python train.py --n_kv_head=8 --decay_shape="sqrt" --batch_tokens=131072
MLP neurons of a small language model. Each row is named by its layer, matrix (gate and up: input weights) and neuron, and shows model dimensions 384-511. Each number is 200 + 40 x the weight over its row's rms, rounded and kept within 0 to 999. A neuron's up and down rows have the sign that makes its largest values positive.
After each neuron's rows, "fires on" lists the tokens most often at its 100 highest values on Wikipedia text that the model never trained on.

L14.gate422,240,238,180,244,181,233,239,190,172,185,135,278,209,206,202,235,158,197,225,164,209,204,157,193,202,149,151,158,219,217,243,170,116,161,211,294,164,247,163,176,236,188,192,255,247,237,178,199,207,250,223,188,155,116,180,240,211,270,234,151,233,281,236,197,138,229,249,208,211,234,192,184,282,239,226,178,207,186,219,221,234,218,211,119,203,224,227,224,190,189,223,154,185,264,222,229,159,150,132,179,211,172,194,145,270,236,232,279,172,173,173,228,190,270,209,228,245,187,151,217,192,221,197,242,148,275,256,152
L14.up422,177,173,191,245,138,262,282,179,149,164,150,268,177,202,231,210,144,204,149,227,173,212,283,227,175,213,143,192,228,177,193,226,226,278,194,176,189,223,221,188,188,223,162,188,196,171,208,243,164,182,245,163,189,320,199,193,189,161,146,182,239,230,201,246,212,211,167,132,184,207,215,152,229,151,215,210,144,167,197,187,183,258,204,233,231,180,245,213,173,219,173,256,204,187,141,174,188,168,197,190,258,175,215,171,146,201,227,228,212,161,212,317,191,205,147,247,105,234,195,205,154,155,189,234,272,164,223,145
fires on: "ur", "is", "ij", "j", "id", "os"

L2.gate1039,200,217,170,212,177,263,167,269,248,239,233,204,154,205,253,207,168,181,230,153,189,242,189,168,236,188,249,269,218,203,231,151,238,241,207,176,164,178,183,161,209,217,239,209,164,246,211,271,177,268,234,234,226,213,205,221,208,119,252,157,132,201,148,223,177,225,190,224,206,165,268,246,128,222,221,259,201,189,194,114,207,195,159,92,206,189,215,214,223,158,235,153,280,193,157,182,185,126,273,183,173,221,253,212,241,204,248,241,238,191,258,256,165,226,217,261,249,201,196,152,187,191,244,197,143,158,119,178
L2.up1039,193,219,200,233,244,217,198,203,154,147,204,220,216,224,245,115,204,175,213,188,236,198,183,209,224,218,217,239,186,182,262,268,127,172,173,167,187,215,246,200,169,200,122,277,219,208,280,229,252,201,208,232,159,158,188,146,233,185,202,221,117,265,280,256,214,158,262,130,250,143,279,228,183,200,237,197,216,236,191,181,263,180,223,230,225,171,210,232,269,142,158,207,244,252,190,135,217,244,175,157,197,204,191,188,260,209,195,197,169,162,206,150,158,214,181,176,144,146,235,175,155,205,154,212,221,170,135,202
fires on: " 4", " season", " Wal", " area", "uan"

L5.gate906,109,220,248,236,221,248,232,223,172,178,175,181,138,247,176,193,194,243,161,198,184,235,156,171,191,186,244,141,215,164,163,264,129,197,234,236,145,189,168,145,169,173,226,211,211,200,196,159,219,213,150,209,240,198,240,272,192,167,202,122,190,194,197,208,183,158,247,228,231,183,216,240,115,157,91,118,261,200,154,250,169,210,225,147,192,279,129,211,272,167,218,199,277,172,178,183,271,156,169,124,161,250,186,154,219,169,179,187,204,148,242,193,251,207,175,208,229,248,152,229,190,263,226,220,289,278,224,163
L5.up906,175,212,198,191,243,281,253,229,168,148,217,219,159,291,140,204,192,188,150,183,132,251,211,241,123,281,224,163,191,237,131,203,191,137,177,209,262,178,152,134,167,138,205,194,261,210,198,208,183,155,273,188,167,108,231,196,213,157,174,179,186,227,132,181,219,163,272,160,229,173,205,128,182,207,199,216,123,197,194,218,188,204,125,179,169,221,150,170,284,232,218,202,205,86,182,150,206,207,144,196,190,189,238,132,208,201,193,197,189,190,202,167,146,197,144,215,234,154,196,217,171,199,251,251,196,192,241,209
fires on: " By", " As", " Pl", " Wall", "all", " War"

L5.gate276,165,205,129,169,213,254,119,121,221,219,191,200,230,231,195,140,211,290,201,254,186,153,190,193,207,175,221,156,221,220,211,217,218,169,184,243,140,224,239,241,161,172,254,233,234,196,164,277,172,148,248,275,183,142,180,128,188,136,189,130,261,186,207,204,221,173,215,198,243,172,188,193,165,208,116,171,161,229,246,156,176,219,194,267,232,166,135,156,161,167,207,186,165,159,267,149,242,231,184,201,165,145,161,244,209,270,196,172,213,181,116,208,195,186,187,210,185,199,230,143,153,195,239,140,237,184,187,142
L5.up276,253,206,175,267,268,172,204,109,135,174,164,200,185,211,218,233,189,198,190,245,222,191,244,201,179,179,167,233,208,197,211,179,186,179,143,198,128,247,155,161,211,199,206,202,217,192,153,243,175,179,167,176,178,208,162,199,174,188,227,146,220,261,220,219,253,140,198,244,117,182,257,127,211,214,205,196,173,203,302,156,186,195,169,196,182,193,275,162,180,184,249,112,171,193,139,187,281,266,182,142,177,187,157,105,278,205,198,153,164,196,210,219,259,240,203,234,189,108,155,208,182,196,280,157,126,162,325,157
fires on: " \"N", " 3:", " \"I", " \"D", " \"G", " \"P"

L5.gate0,144,168,207,236,141,269,255,145,150,161,180,250,128,208,157,192,223,152,217,151,164,222,171,196,238,225,237,208,218,141,165,159,192,232,207,179,192,179,225,156,91,176,232,181,197,197,233,184,221,226,186,134,218,175,198,226,188,176,209,204,229,194,193,199,243,145,240,221,194,213,169,158,159,196,226,208,89,178,158,177,174,178,155,143,180,201,209,147,248,251,186,126,211,150,197,196,137,217,230,192,250,257,201,246,164,234,205,144,214,167,149,239,209,182,115,254,194,134,235,171,169,172,177,142,201,227,213,123
L5.up0,163,159,240,184,233,280,249,221,194,222,232,251,233,280,164,105,276,148,216,159,200,236,201,209,259,195,258,103,153,200,230,228,210,205,153,230,223,206,196,288,190,207,205,228,126,190,164,179,108,169,135,245,202,229,225,198,140,225,245,198,170,150,221,209,168,194,241,191,171,231,203,135,220,190,204,187,178,226,202,184,252,142,235,166,179,256,218,102,180,173,185,187,184,237,247,278,124,213,196,166,303,214,146,123,141,179,236,210,175,259,199,195,177,186,201,210,211,162,209,135,182,263,209,184,212,164,146,232
fires on: "r", "th", "se", "ers"

L2.gate1225,238,213,185,190,143,209,219,165,267,186,187,167,248,223,143,198,228,229,277,247,197,138,232,169,233,228,169,213,187,164,139,212,224,299,200,275,230,221,244,232,203,213,199,255,239,262,271,206,239,204,208,204,172,188,176,166,171,164,182,183,202,226,150,136,206,223,168,180,197,194,197,192,215,239,173,240,210,174,241,165,216,225,210,211,179,175,190,282,155,223,166,191,194,235,144,111,218,149,292,188,154,180,215,238,132,234,247,141,183,189,211,221,150,262,189,141,206,206,190,227,180,231,263,187,108,115,228,240
L2.up1225,280,191,122,191,182,212,188,146,203,135,151,189,243,238,203,226,199,226,296,196,213,118,165,185,202,225,167,187,153,172,154,193,190,326,216,248,194,214,210,196,248,160,247,197,234,248,244,176,213,205,242,185,170,152,268,157,169,190,164,170,240,151,177,177,137,248,177,112,233,203,255,156,210,209,161,234,232,123,182,156,145,169,162,161,212,190,242,205,174,224,197,188,159,230,195,136,194,172,239,164,166,133,192,198,153,192,250,127,167,143,229,212,211,251,177,107,158,260,234,192,218,200,162,159,137,222,248,192
fires on: "ans", " Burn", " Canadian", "ches", "hi"

L14.gate218,79,164,166,142,249,233,184,198,174,176,275,248,202,214,260,118,141,214,207,200,138,199,231,123,122,170,121,165,165,199,230,137,196,231,153,153,166,153,194,249,139,164,207,226,246,222,188,220,258,204,152,245,249,185,200,202,148,181,226,207,257,207,129,183,205,157,211,246,253,252,262,189,246,197,216,176,250,255,200,260,197,169,117,195,233,205,169,200,175,231,161,208,287,216,207,225,157,187,161,171,144,173,207,206,185,184,226,159,187,201,256,193,186,211,259,261,160,171,185,227,154,231,166,202,156,144,209,170
L14.up218,180,248,240,294,238,216,179,154,186,223,240,217,95,295,222,204,181,234,238,178,161,246,145,221,190,145,181,202,179,139,236,135,171,210,149,159,231,257,194,215,238,240,235,225,249,205,189,175,201,294,186,214,329,192,148,240,163,225,188,247,165,280,190,209,176,164,224,226,276,257,159,226,227,143,179,198,189,187,270,216,193,234,224,263,218,262,173,159,154,255,254,172,291,177,286,222,194,154,236,220,197,243,167,153,235,217,188,155,164,308,137,179,117,166,227,229,133,238,207,212,205,208,208,207,163,166,142,187
fires on: "id", "on", "ran", "op", "ic", "iv"

L2.gate716,193,201,168,205,253,262,210,193,222,248,272,175,250,258,298,276,195,250,213,159,252,145,214,134,297,149,128,259,173,187,171,257,171,157,195,197,192,222,222,238,189,202,218,185,175,253,209,222,238,189,265,188,212,173,241,282,227,166,237,245,228,192,219,204,143,173,197,157,229,229,136,154,183,148,189,228,167,141,208,183,183,203,227,207,197,216,291,169,206,239,275,180,259,125,186,179,224,217,194,208,122,214,115,195,202,170,143,160,234,236,244,226,236,248,185,190,220,200,88,186,221,166,196,321,184,146,171,186
L2.up716,254,240,237,259,155,232,189,165,242,219,276,189,236,203,196,150,192,91,239,204,162,202,181,162,169,218,201,130,216,227,129,234,138,186,137,199,136,258,239,206,271,210,161,226,195,229,219,242,222,166,189,196,172,232,152,170,198,215,175,224,130,206,172,225,169,174,152,231,174,261,273,197,225,259,173,192,215,153,197,229,200,216,138,314,166,197,192,198,232,153,207,193,201,145,207,163,190,231,184,201,264,142,162,182,280,236,200,203,292,192,218,218,215,304,193,218,167,195,180,254,195,208,77,205,176,78,193,198
fires on: " 18", "ise", " features", " course", " Mat", " Team"

L16.gate636,165,185,176,170,198,227,129,159,242,290,210,223,222,202,226,192,182,159,224,184,186,201,233,289,93,267,220,107,130,262,181,147,200,166,202,189,176,152,234,182,145,233,197,208,190,127,158,217,249,182,231,244,224,175,236,200,178,135,172,171,261,238,168,160,165,187,244,271,230,140,276,279,155,205,213,199,209,253,113,254,246,243,165,151,219,179,150,207,165,217,174,195,162,186,174,252,213,201,159,198,212,178,267,251,225,265,196,176,253,190,208,210,148,178,197,193,222,162,240,211,92,174,190,215,199,156,227,139
L16.up636,265,171,197,186,135,202,145,97,146,156,118,286,220,173,212,225,160,241,128,200,145,182,225,252,166,223,201,210,302,192,224,176,250,214,246,152,153,228,250,177,231,230,264,242,172,179,227,183,123,189,191,148,239,112,163,196,174,222,202,200,208,201,165,204,230,252,207,218,238,123,224,239,212,126,146,243,220,201,194,188,224,248,168,150,174,151,223,227,155,289,204,173,191,216,197,278,188,181,172,165,174,191,220,173,172,201,163,198,202,173,220,131,250,144,197,204,123,199,239,228,230,164,222,153,153,109,211,179
fires on: " Ag", "u", "ic", ";", "id", "ad"

L7.gate759,202,142,218,223,189,201,96,203,159,228,196,214,172,221,215,254,263,195,247,174,195,152,252,261,145,259,207,181,161,195,236,180,222,150,226,219,138,230,204,226,225,180,145,213,193,190,218,158,275,216,167,245,214,156,187,220,224,186,147,223,257,243,195,175,183,207,198,143,267,188,182,265,175,244,198,181,242,170,149,142,257,208,241,215,179,174,210,247,217,98,196,204,202,185,169,233,215,107,186,89,107,259,236,209,218,134,200,141,273,284,177,215,232,181,235,214,227,213,175,162,206,173,209,209,261,194,216,214
L7.up759,187,193,112,225,213,249,194,267,179,253,229,192,254,159,155,243,219,194,166,124,207,208,209,223,200,183,141,208,120,232,156,215,166,190,110,208,191,204,214,179,223,128,190,227,183,218,237,184,197,87,169,273,138,222,199,163,129,188,243,239,239,283,180,229,219,165,226,199,263,146,159,229,191,165,237,189,178,288,246,240,195,195,239,220,168,187,166,239,218,203,145,204,138,211,165,196,204,215,251,170,267,191,192,216,107,211,109,161,121,185,184,238,136,231,264,209,151,293,190,209,120,201,201,237,224,191,204,270
fires on: "id", "ar", "w", "aur", "od", " not"

L7.gate309,227,211,222,218,232,233,227,170,264,233,229,115,131,167,218,218,162,246,185,233,214,154,198,215,148,120,141,211,167,227,203,206,228,237,223,227,173,189,151,174,203,222,269,241,208,184,159,199,209,209,161,269,213,176,232,133,278,237,251,201,218,170,272,175,249,220,254,196,232,187,200,275,172,176,172,157,166,166,262,122,120,269,105,205,239,263,151,154,167,178,237,189,217,276,209,206,194,127,246,168,238,144,204,174,188,169,183,172,324,156,137,231,186,270,221,166,241,230,215,208,206,208,211,174,164,205,332,168
L7.up309,181,253,209,194,168,181,61,189,188,225,173,218,174,152,187,205,172,188,259,241,174,168,138,239,218,272,226,224,121,169,207,269,128,174,124,210,209,233,264,229,225,147,175,197,255,170,203,174,229,243,177,199,202,199,158,252,191,159,187,220,216,204,215,207,158,185,212,239,134,242,248,157,221,172,224,259,210,214,173,272,198,238,198,217,184,139,258,179,211,280,219,166,190,274,221,242,204,195,143,221,200,213,177,205,195,238,235,174,217,167,209,187,144,180,151,191,243,197,155,167,260,199,183,173,223,249,211,198
fires on: "ent", "ar", "er", "ation", "ger", "ch"

L5.gate918,221,267,210,157,216,250,191,250,228,258,210,142,191,216,249,192,197,213,270,216,255,204,131,168,93,162,240,171,213,115,198,224,95,159,223,196,208,197,203,187,181,224,180,277,171,240,170,185,135,165,176,128,238,203,250,228,155,118,198,173,225,206,204,202,167,195,234,264,256,172,206,90,113,135,174,235,204,133,173,246,215,210,162,221,228,225,207,243,285,159,173,106,210,186,282,186,259,199,234,261,220,188,175,224,267,171,135,179,233,177,190,202,160,218,212,157,209,223,167,190,150,152,188,125,182,229,172,242
L5.up918,251,257,217,186,179,208,144,278,182,214,174,177,201,235,179,196,140,261,177,249,259,194,164,206,257,141,181,135,198,231,178,199,108,207,167,208,187,258,214,248,158,219,214,209,168,244,202,192,131,156,181,196,178,216,181,143,147,176,221,272,265,175,184,276,214,192,248,187,175,237,244,129,202,180,160,211,146,157,182,212,167,226,265,246,230,200,158,237,182,155,205,159,218,136,241,185,202,185,249,206,205,222,188,226,225,148,195,244,179,207,235,140,182,176,206,287,222,157,123,219,121,214,222,159,212,259,167,224
fires on: " ar", " fac", " bro", " Ly", "ou"

L16.gate502,193,160,173,175,196,253,205,174,196,279,197,131,156,211,227,191,186,241,218,138,204,163,204,206,240,179,105,191,221,185,189,144,191,183,228,227,167,131,243,135,184,273,195,291,231,183,151,217,214,232,212,265,214,196,168,197,142,248,272,210,201,252,174,209,166,207,187,272,181,132,188,207,174,269,232,146,184,159,151,237,215,234,185,171,195,206,200,234,186,156,225,165,224,223,222,177,185,184,282,228,226,211,197,240,167,152,189,175,221,260,246,111,134,224,224,240,257,182,141,186,159,249,228,150,246,123,182,158
L16.up502,227,160,247,180,176,188,225,223,202,170,136,147,228,212,244,237,168,253,105,176,114,226,204,205,152,250,142,195,170,221,202,106,132,235,241,132,204,193,154,170,203,223,211,202,222,266,252,174,186,134,239,183,147,174,181,189,217,231,240,257,188,195,229,263,272,197,220,265,239,186,158,226,196,232,173,179,193,153,204,230,177,226,196,179,186,215,167,185,219,129,162,219,186,223,272,194,191,255,161,199,261,137,178,101,193,193,164,124,180,210,224,211,240,181,140,208,139,244,290,195,151,251,181,93,212,217,239,199
fires on: " |", ":", ";"

L16.gate1126,161,190,193,125,213,159,241,193,242,159,189,232,257,159,250,215,213,263,206,209,213,180,213,228,170,290,155,170,187,235,116,142,301,154,153,227,259,248,181,219,185,168,232,190,179,228,124,175,193,212,244,174,234,213,185,135,222,186,175,192,198,211,213,249,178,207,216,235,171,232,167,235,152,211,136,161,267,127,217,239,208,157,169,154,197,223,208,168,230,159,189,216,228,277,219,192,225,155,243,172,182,180,186,218,211,186,177,232,199,192,182,193,224,170,222,147,269,269,270,174,283,280,221,148,230,222,251,197
L16.up1126,241,323,194,165,141,203,224,193,255,199,188,201,252,188,200,179,187,186,167,242,161,193,128,186,198,207,169,234,214,255,182,268,186,123,289,141,263,204,228,202,168,181,272,229,175,191,207,81,189,222,170,259,206,293,184,198,233,182,222,222,259,174,280,237,192,158,180,240,224,206,182,225,156,214,138,224,219,219,204,130,170,205,203,231,205,218,235,208,165,210,252,181,154,182,163,277,220,207,201,196,164,154,163,201,173,126,167,263,240,262,224,265,216,182,168,219,200,208,269,253,261,236,237,271,228,205,208,168
fires on: " |", " Battle", " War", "\n", " war", "t"

L7.gate1006,315,260,201,236,206,206,199,205,230,198,259,130,124,146,189,198,221,161,226,210,211,196,199,213,234,201,157,230,198,253,160,123,246,255,170,191,173,271,209,158,158,179,211,229,120,182,161,258,197,200,253,225,211,239,257,212,132,260,149,227,231,222,215,145,159,164,268,202,288,266,220,170,145,142,220,147,90,195,241,220,211,106,258,195,254,184,203,117,221,206,170,157,191,184,219,264,254,212,221,148,219,186,119,229,148,223,170,222,177,213,159,195,192,151,158,186,301,199,208,179,138,234,223,265,194,172,232,184
L7.up1006,235,143,139,251,244,220,133,190,123,262,233,197,198,197,227,191,193,208,204,212,224,166,234,173,162,294,119,208,212,158,190,184,235,212,137,165,219,230,217,171,281,168,167,261,243,161,258,229,235,217,112,188,245,243,186,194,261,209,167,247,233,205,135,164,226,200,262,177,179,189,256,127,153,245,195,193,219,213,211,302,240,202,183,234,216,161,250,223,242,245,226,164,194,213,162,201,199,241,186,240,215,235,205,184,276,203,227,175,229,192,239,223,203,208,227,143,133,216,242,222,273,212,150,223,200,218,259,239
fires on: "ar", "ent", "olog", "al", "inal", "og"

L5.gate680,152,261,216,280,198,222,145,216,209,230,180,171,268,220,246,244,258,198,234,197,207,140,138,195,181,219,187,192,189,226,169,239,234,169,184,200,221,191,157,215,178,204,172,145,195,209,175,210,207,163,200,253,231,258,214,124,207,193,194,164,166,236,226,141,165,216,200,186,212,176,161,232,106,224,275,228,193,239,184,215,202,167,246,170,248,140,183,187,231,215,189,186,243,200,194,192,242,150,254,205,231,201,190,147,237,111,216,263,196,212,128,198,215,172,219,259,224,143,218,202,206,160,251,130,186,150,191,246
L5.up680,235,214,157,170,144,151,122,232,164,131,215,180,182,152,268,165,202,235,192,194,181,241,216,142,163,200,170,182,229,139,198,196,130,225,227,199,174,221,209,213,159,178,216,175,187,237,171,188,214,223,236,226,231,191,153,182,217,164,204,186,185,180,189,248,150,187,176,221,270,184,167,192,199,223,187,234,190,124,201,130,171,173,196,288,229,61,252,206,271,268,154,183,155,193,151,309,192,197,221,151,198,156,231,179,260,225,241,115,223,254,230,156,227,205,248,216,190,196,235,263,152,231,211,166,228,261,170,164
fires on: "ro", "vent", " count", " Record", " mat"

L2.gate530,201,271,189,195,213,233,196,77,204,219,168,221,215,258,137,151,145,249,225,218,148,214,145,250,235,185,214,244,126,134,197,177,277,219,213,237,177,178,262,189,159,186,138,206,202,222,158,171,165,226,144,199,203,183,252,219,224,250,304,101,231,233,250,249,240,228,166,255,105,211,209,217,221,286,218,142,174,263,365,179,219,99,211,247,173,202,176,247,217,262,221,218,221,245,189,234,255,270,282,193,218,199,158,184,176,193,140,248,228,220,189,151,200,147,151,201,184,248,162,195,226,215,209,222,186,224,147,257
L2.up530,202,243,233,235,238,210,195,123,200,179,218,210,175,223,158,125,131,261,192,225,124,140,176,215,248,257,195,274,127,169,235,180,211,213,193,268,213,206,208,154,173,247,93,225,225,223,153,167,95,175,193,210,196,199,199,185,216,213,265,159,237,194,243,260,203,173,106,180,92,249,133,236,197,259,235,204,165,233,338,175,222,114,250,182,138,106,172,237,211,220,211,203,203,222,213,226,273,240,255,242,196,162,163,179,225,196,203,244,156,182,163,157,130,180,233,162,196,213,137,226,270,206,212,212,221,202,188,259
fires on: " number", "enn", ";", " neighborhood", " 5th"

L7.gate42,250,165,164,228,250,231,206,114,188,231,136,219,174,272,224,155,218,167,242,247,215,245,192,195,220,146,255,136,187,149,157,197,267,259,215,243,250,198,176,164,222,215,143,280,238,164,211,213,178,216,194,328,254,203,248,165,161,193,237,189,205,243,206,176,267,170,212,170,167,232,154,156,264,203,220,164,196,206,279,169,182,188,171,205,156,197,203,174,176,218,232,115,174,254,271,241,266,151,185,156,189,222,183,238,167,162,244,167,251,196,212,238,189,227,135,223,207,217,226,179,225,205,242,226,197,142,238,167
L7.up42,202,268,151,218,164,165,184,192,181,223,199,190,149,281,189,148,225,203,143,204,194,202,206,218,242,165,254,158,185,143,212,246,240,225,155,202,260,132,257,108,248,186,159,199,246,219,140,250,180,235,194,273,158,238,225,174,95,134,267,193,246,222,181,177,263,158,187,231,222,172,191,258,158,196,156,201,171,120,276,197,195,211,223,207,195,285,221,204,219,248,218,146,154,203,251,209,160,193,222,233,151,226,236,151,254,156,247,186,204,228,203,205,165,311,176,234,231,209,129,149,131,227,220,159,233,182,357,148
fires on: " \"S", " \"N", " JPN", " \"D", " \"O", " \"T"

L2.gate252,235,247,246,111,200,103,215,189,236,289,172,157,231,216,172,117,221,270,216,208,161,240,250,212,196,242,187,90,232,216,187,246,193,232,136,193,110,174,172,212,140,159,206,237,241,197,185,185,195,217,213,176,118,137,183,182,208,243,180,198,212,197,198,207,192,227,213,232,137,213,261,196,200,203,201,229,78,120,226,237,205,265,165,171,197,126,141,243,171,182,204,257,218,157,183,235,191,234,168,167,216,242,168,194,258,206,139,233,163,232,134,220,142,154,172,199,237,220,177,217,153,129,199,179,184,231,222,226
L2.up252,155,194,195,226,244,177,129,218,293,198,224,186,254,167,197,265,218,170,196,185,123,151,224,128,256,242,214,222,202,255,182,205,156,216,155,244,153,170,197,193,170,199,177,180,122,231,201,181,274,215,202,184,194,173,260,185,163,231,289,167,186,247,251,186,275,186,155,225,244,279,191,218,167,259,233,190,160,186,209,86,245,195,229,252,233,221,248,225,244,134,280,179,217,142,144,231,194,249,245,262,200,212,283,153,266,166,113,317,221,215,159,228,176,248,198,124,186,221,197,201,225,227,154,220,254,204,165,164
fires on: "ass", "ink", " wh", " Bronze"

L16.gate214,245,290,221,165,181,191,181,206,257,219,252,171,147,299,204,191,243,147,202,217,222,179,181,238,215,175,228,207,226,219,196,179,250,204,192,148,205,158,153,175,158,212,210,238,222,125,163,247,127,175,144,245,189,238,275,247,220,259,247,181,141,318,266,158,187,221,172,207,137,137,192,186,177,231,247,190,191,241,219,191,194,205,213,226,270,214,246,206,184,216,187,186,210,186,217,258,197,181,287,184,248,205,194,204,130,240,166,198,243,183,217,183,173,200,147,147,242,201,156,193,201,217,239,127,172,174,238,201
L16.up214,263,188,292,223,225,204,233,306,236,182,173,252,152,215,244,242,141,207,232,233,230,183,195,114,268,191,225,250,302,205,244,230,182,179,184,168,246,202,202,190,151,273,175,206,225,243,268,185,193,154,245,216,199,223,219,189,180,220,223,227,216,217,189,277,212,222,284,197,173,167,172,193,148,171,174,207,228,237,139,225,161,128,200,248,193,192,158,119,225,166,169,212,224,200,193,204,223,171,283,187,203,247,229,142,234,184,186,151,270,195,263,171,213,143,180,202,246,277,193,213,270,180,253,162,226,182,265,208
fires on: "',", "or", "ra", "s:", ":"

L2.gate880,207,192,238,138,224,206,236,145,179,172,157,157,183,235,203,250,145,205,241,223,196,226,180,230,175,232,118,217,182,248,254,147,150,178,189,156,187,188,204,230,198,192,172,200,157,303,261,126,202,197,207,175,190,135,208,188,251,228,156,221,88,229,182,219,197,176,192,268,266,229,178,137,188,240,143,215,179,170,245,187,203,94,207,256,223,192,204,147,180,185,163,234,187,258,205,190,149,174,204,186,234,211,189,238,272,193,201,161,253,201,204,233,174,167,249,92,263,156,163,258,197,211,238,159,187,197,186,161
L2.up880,170,196,220,275,201,128,134,195,221,165,243,211,243,166,284,176,294,181,186,180,206,193,132,156,252,197,156,195,163,224,221,186,194,210,198,181,199,295,214,209,228,191,193,271,209,218,174,186,189,153,253,145,221,259,280,238,187,109,173,227,179,201,116,169,264,202,167,151,186,145,216,145,153,162,151,212,143,138,169,148,132,163,208,122,195,167,255,185,231,192,225,172,229,198,131,168,170,136,290,194,196,160,187,206,234,162,167,199,180,234,126,250,198,201,152,151,189,157,222,195,178,224,142,142,111,127,116,212
fires on: "C", "l", " FC", " Sport"

L7.gate56,187,169,191,201,239,155,184,177,173,222,187,173,213,229,157,293,242,201,149,153,145,207,208,225,165,216,164,206,211,204,140,162,218,156,259,214,122,220,162,233,170,214,170,206,174,176,166,177,170,179,185,222,300,202,168,175,194,209,116,193,150,178,192,121,135,187,132,171,217,205,185,216,201,67,247,209,146,203,197,172,196,274,215,149,215,161,208,203,213,213,234,110,191,218,250,202,211,255,221,172,238,245,226,239,276,100,223,161,196,168,209,215,161,183,257,278,280,187,193,194,177,234,196,258,173,180,122,213
L7.up56,199,173,190,181,211,202,249,194,235,195,183,132,176,264,123,298,188,151,143,187,188,206,242,241,199,178,184,162,215,141,202,200,225,203,213,220,112,267,172,270,238,238,153,270,170,246,180,175,105,223,281,173,185,212,198,191,226,230,198,222,200,258,239,152,151,298,165,162,241,167,193,229,198,155,249,156,195,113,194,156,239,203,230,195,148,205,201,208,218,201,223,174,213,239,218,164,168,220,201,217,262,192,152,209,162,101,175,225,209,220,199,242,271,171,230,251,238,195,188,221,254,216,236,168,159,195,193,182
fires on: "ij", " (J", " el", " adj", " del", "J"

L2.gate491,250,275,145,158,280,238,119,237,177,119,173,277,168,135,178,137,212,209,245,169,129,189,174,219,250,142,285,240,195,212,171,226,198,101,168,201,250,178,233,238,227,193,245,184,113,220,158,191,177,157,220,122,176,167,108,225,214,292,185,197,153,139,254,195,244,261,222,227,185,165,218,166,183,203,260,232,158,130,179,184,175,200,152,202,236,243,141,168,203,200,251,197,225,186,273,192,155,196,181,218,177,216,225,190,130,208,227,155,139,262,143,237,209,231,220,201,235,186,167,192,153,167,196,222,153,157,198,207
L2.up491,204,194,194,224,212,163,181,156,256,160,190,228,190,130,292,178,188,157,262,250,231,259,212,132,306,136,173,133,188,196,190,169,183,161,229,130,197,184,187,176,241,225,210,184,174,236,201,213,250,208,265,249,154,274,216,128,223,169,199,158,186,179,193,222,225,213,220,216,166,214,243,213,258,187,279,250,173,158,187,203,178,237,159,129,202,229,277,193,197,245,187,198,151,196,176,179,180,158,183,195,189,198,187,269,246,239,185,217,152,231,261,236,185,259,188,209,209,203,200,211,164,170,188,235,223,197,216,169
fires on: "–8", "–9", "–3", " Career", "oth", " leadership"

L2.gate284,133,126,162,171,111,155,258,174,183,188,252,146,193,177,222,169,178,171,233,162,184,242,173,145,190,228,186,234,226,141,129,175,195,178,169,182,228,166,236,192,197,224,152,239,186,168,153,150,219,288,170,172,188,204,180,221,219,142,205,184,130,237,184,319,204,218,232,258,139,154,163,203,231,207,252,173,268,185,203,209,137,185,202,191,197,220,141,190,164,139,234,198,138,196,158,153,143,271,234,150,216,278,178,149,236,179,246,221,199,276,198,145,223,225,219,206,184,182,189,121,246,154,226,187,146,219,214,221
L2.up284,195,255,178,219,243,224,250,270,155,231,184,209,202,224,227,279,214,172,231,274,191,191,208,255,169,196,223,147,192,182,231,256,134,168,132,239,253,210,178,324,215,244,216,207,216,222,135,164,259,125,296,232,139,150,155,203,240,203,136,217,207,230,165,187,141,233,230,180,176,116,170,207,214,145,234,278,227,161,243,112,150,195,242,184,216,180,251,174,197,219,267,152,192,238,158,250,150,227,184,184,240,296,257,214,174,240,197,161,206,191,247,186,249,242,158,292,226,201,194,186,212,210,132,137,243,198,254,245
fires on: " 195", " several", " 194", " function", " Fin", "ments"

L7.gate93,162,232,139,209,176,210,270,167,198,149,177,304,206,151,172,249,130,125,208,219,237,172,200,183,209,195,171,249,207,173,189,185,201,216,211,224,211,200,188,208,252,201,172,174,270,179,175,213,163,243,112,221,228,159,195,177,211,145,271,197,271,212,258,189,211,157,232,253,221,243,166,204,235,217,135,159,201,173,213,311,196,196,213,208,171,291,162,227,205,233,239,196,245,217,286,152,161,274,228,148,223,210,179,185,210,190,235,243,139,326,207,177,239,212,238,238,169,213,183,161,197,220,186,280,182,290,230,184
L7.up93,190,282,225,323,180,234,236,229,157,119,151,182,153,174,145,188,139,127,234,185,189,229,184,181,221,196,189,240,214,181,216,162,199,204,244,173,191,200,204,201,236,224,188,104,258,186,166,173,185,223,180,179,196,176,171,284,208,161,234,239,236,253,258,211,202,105,210,218,238,164,169,165,140,203,167,130,176,171,192,213,260,198,305,255,181,203,219,176,138,195,279,155,249,197,211,154,140,202,199,201,202,164,214,229,228,218,145,207,196,249,178,181,216,239,207,215,211,273,187,226,145,232,182,172,187,309,192,136
fires on: "ult", " 199", " 198", "olog", "och", "it"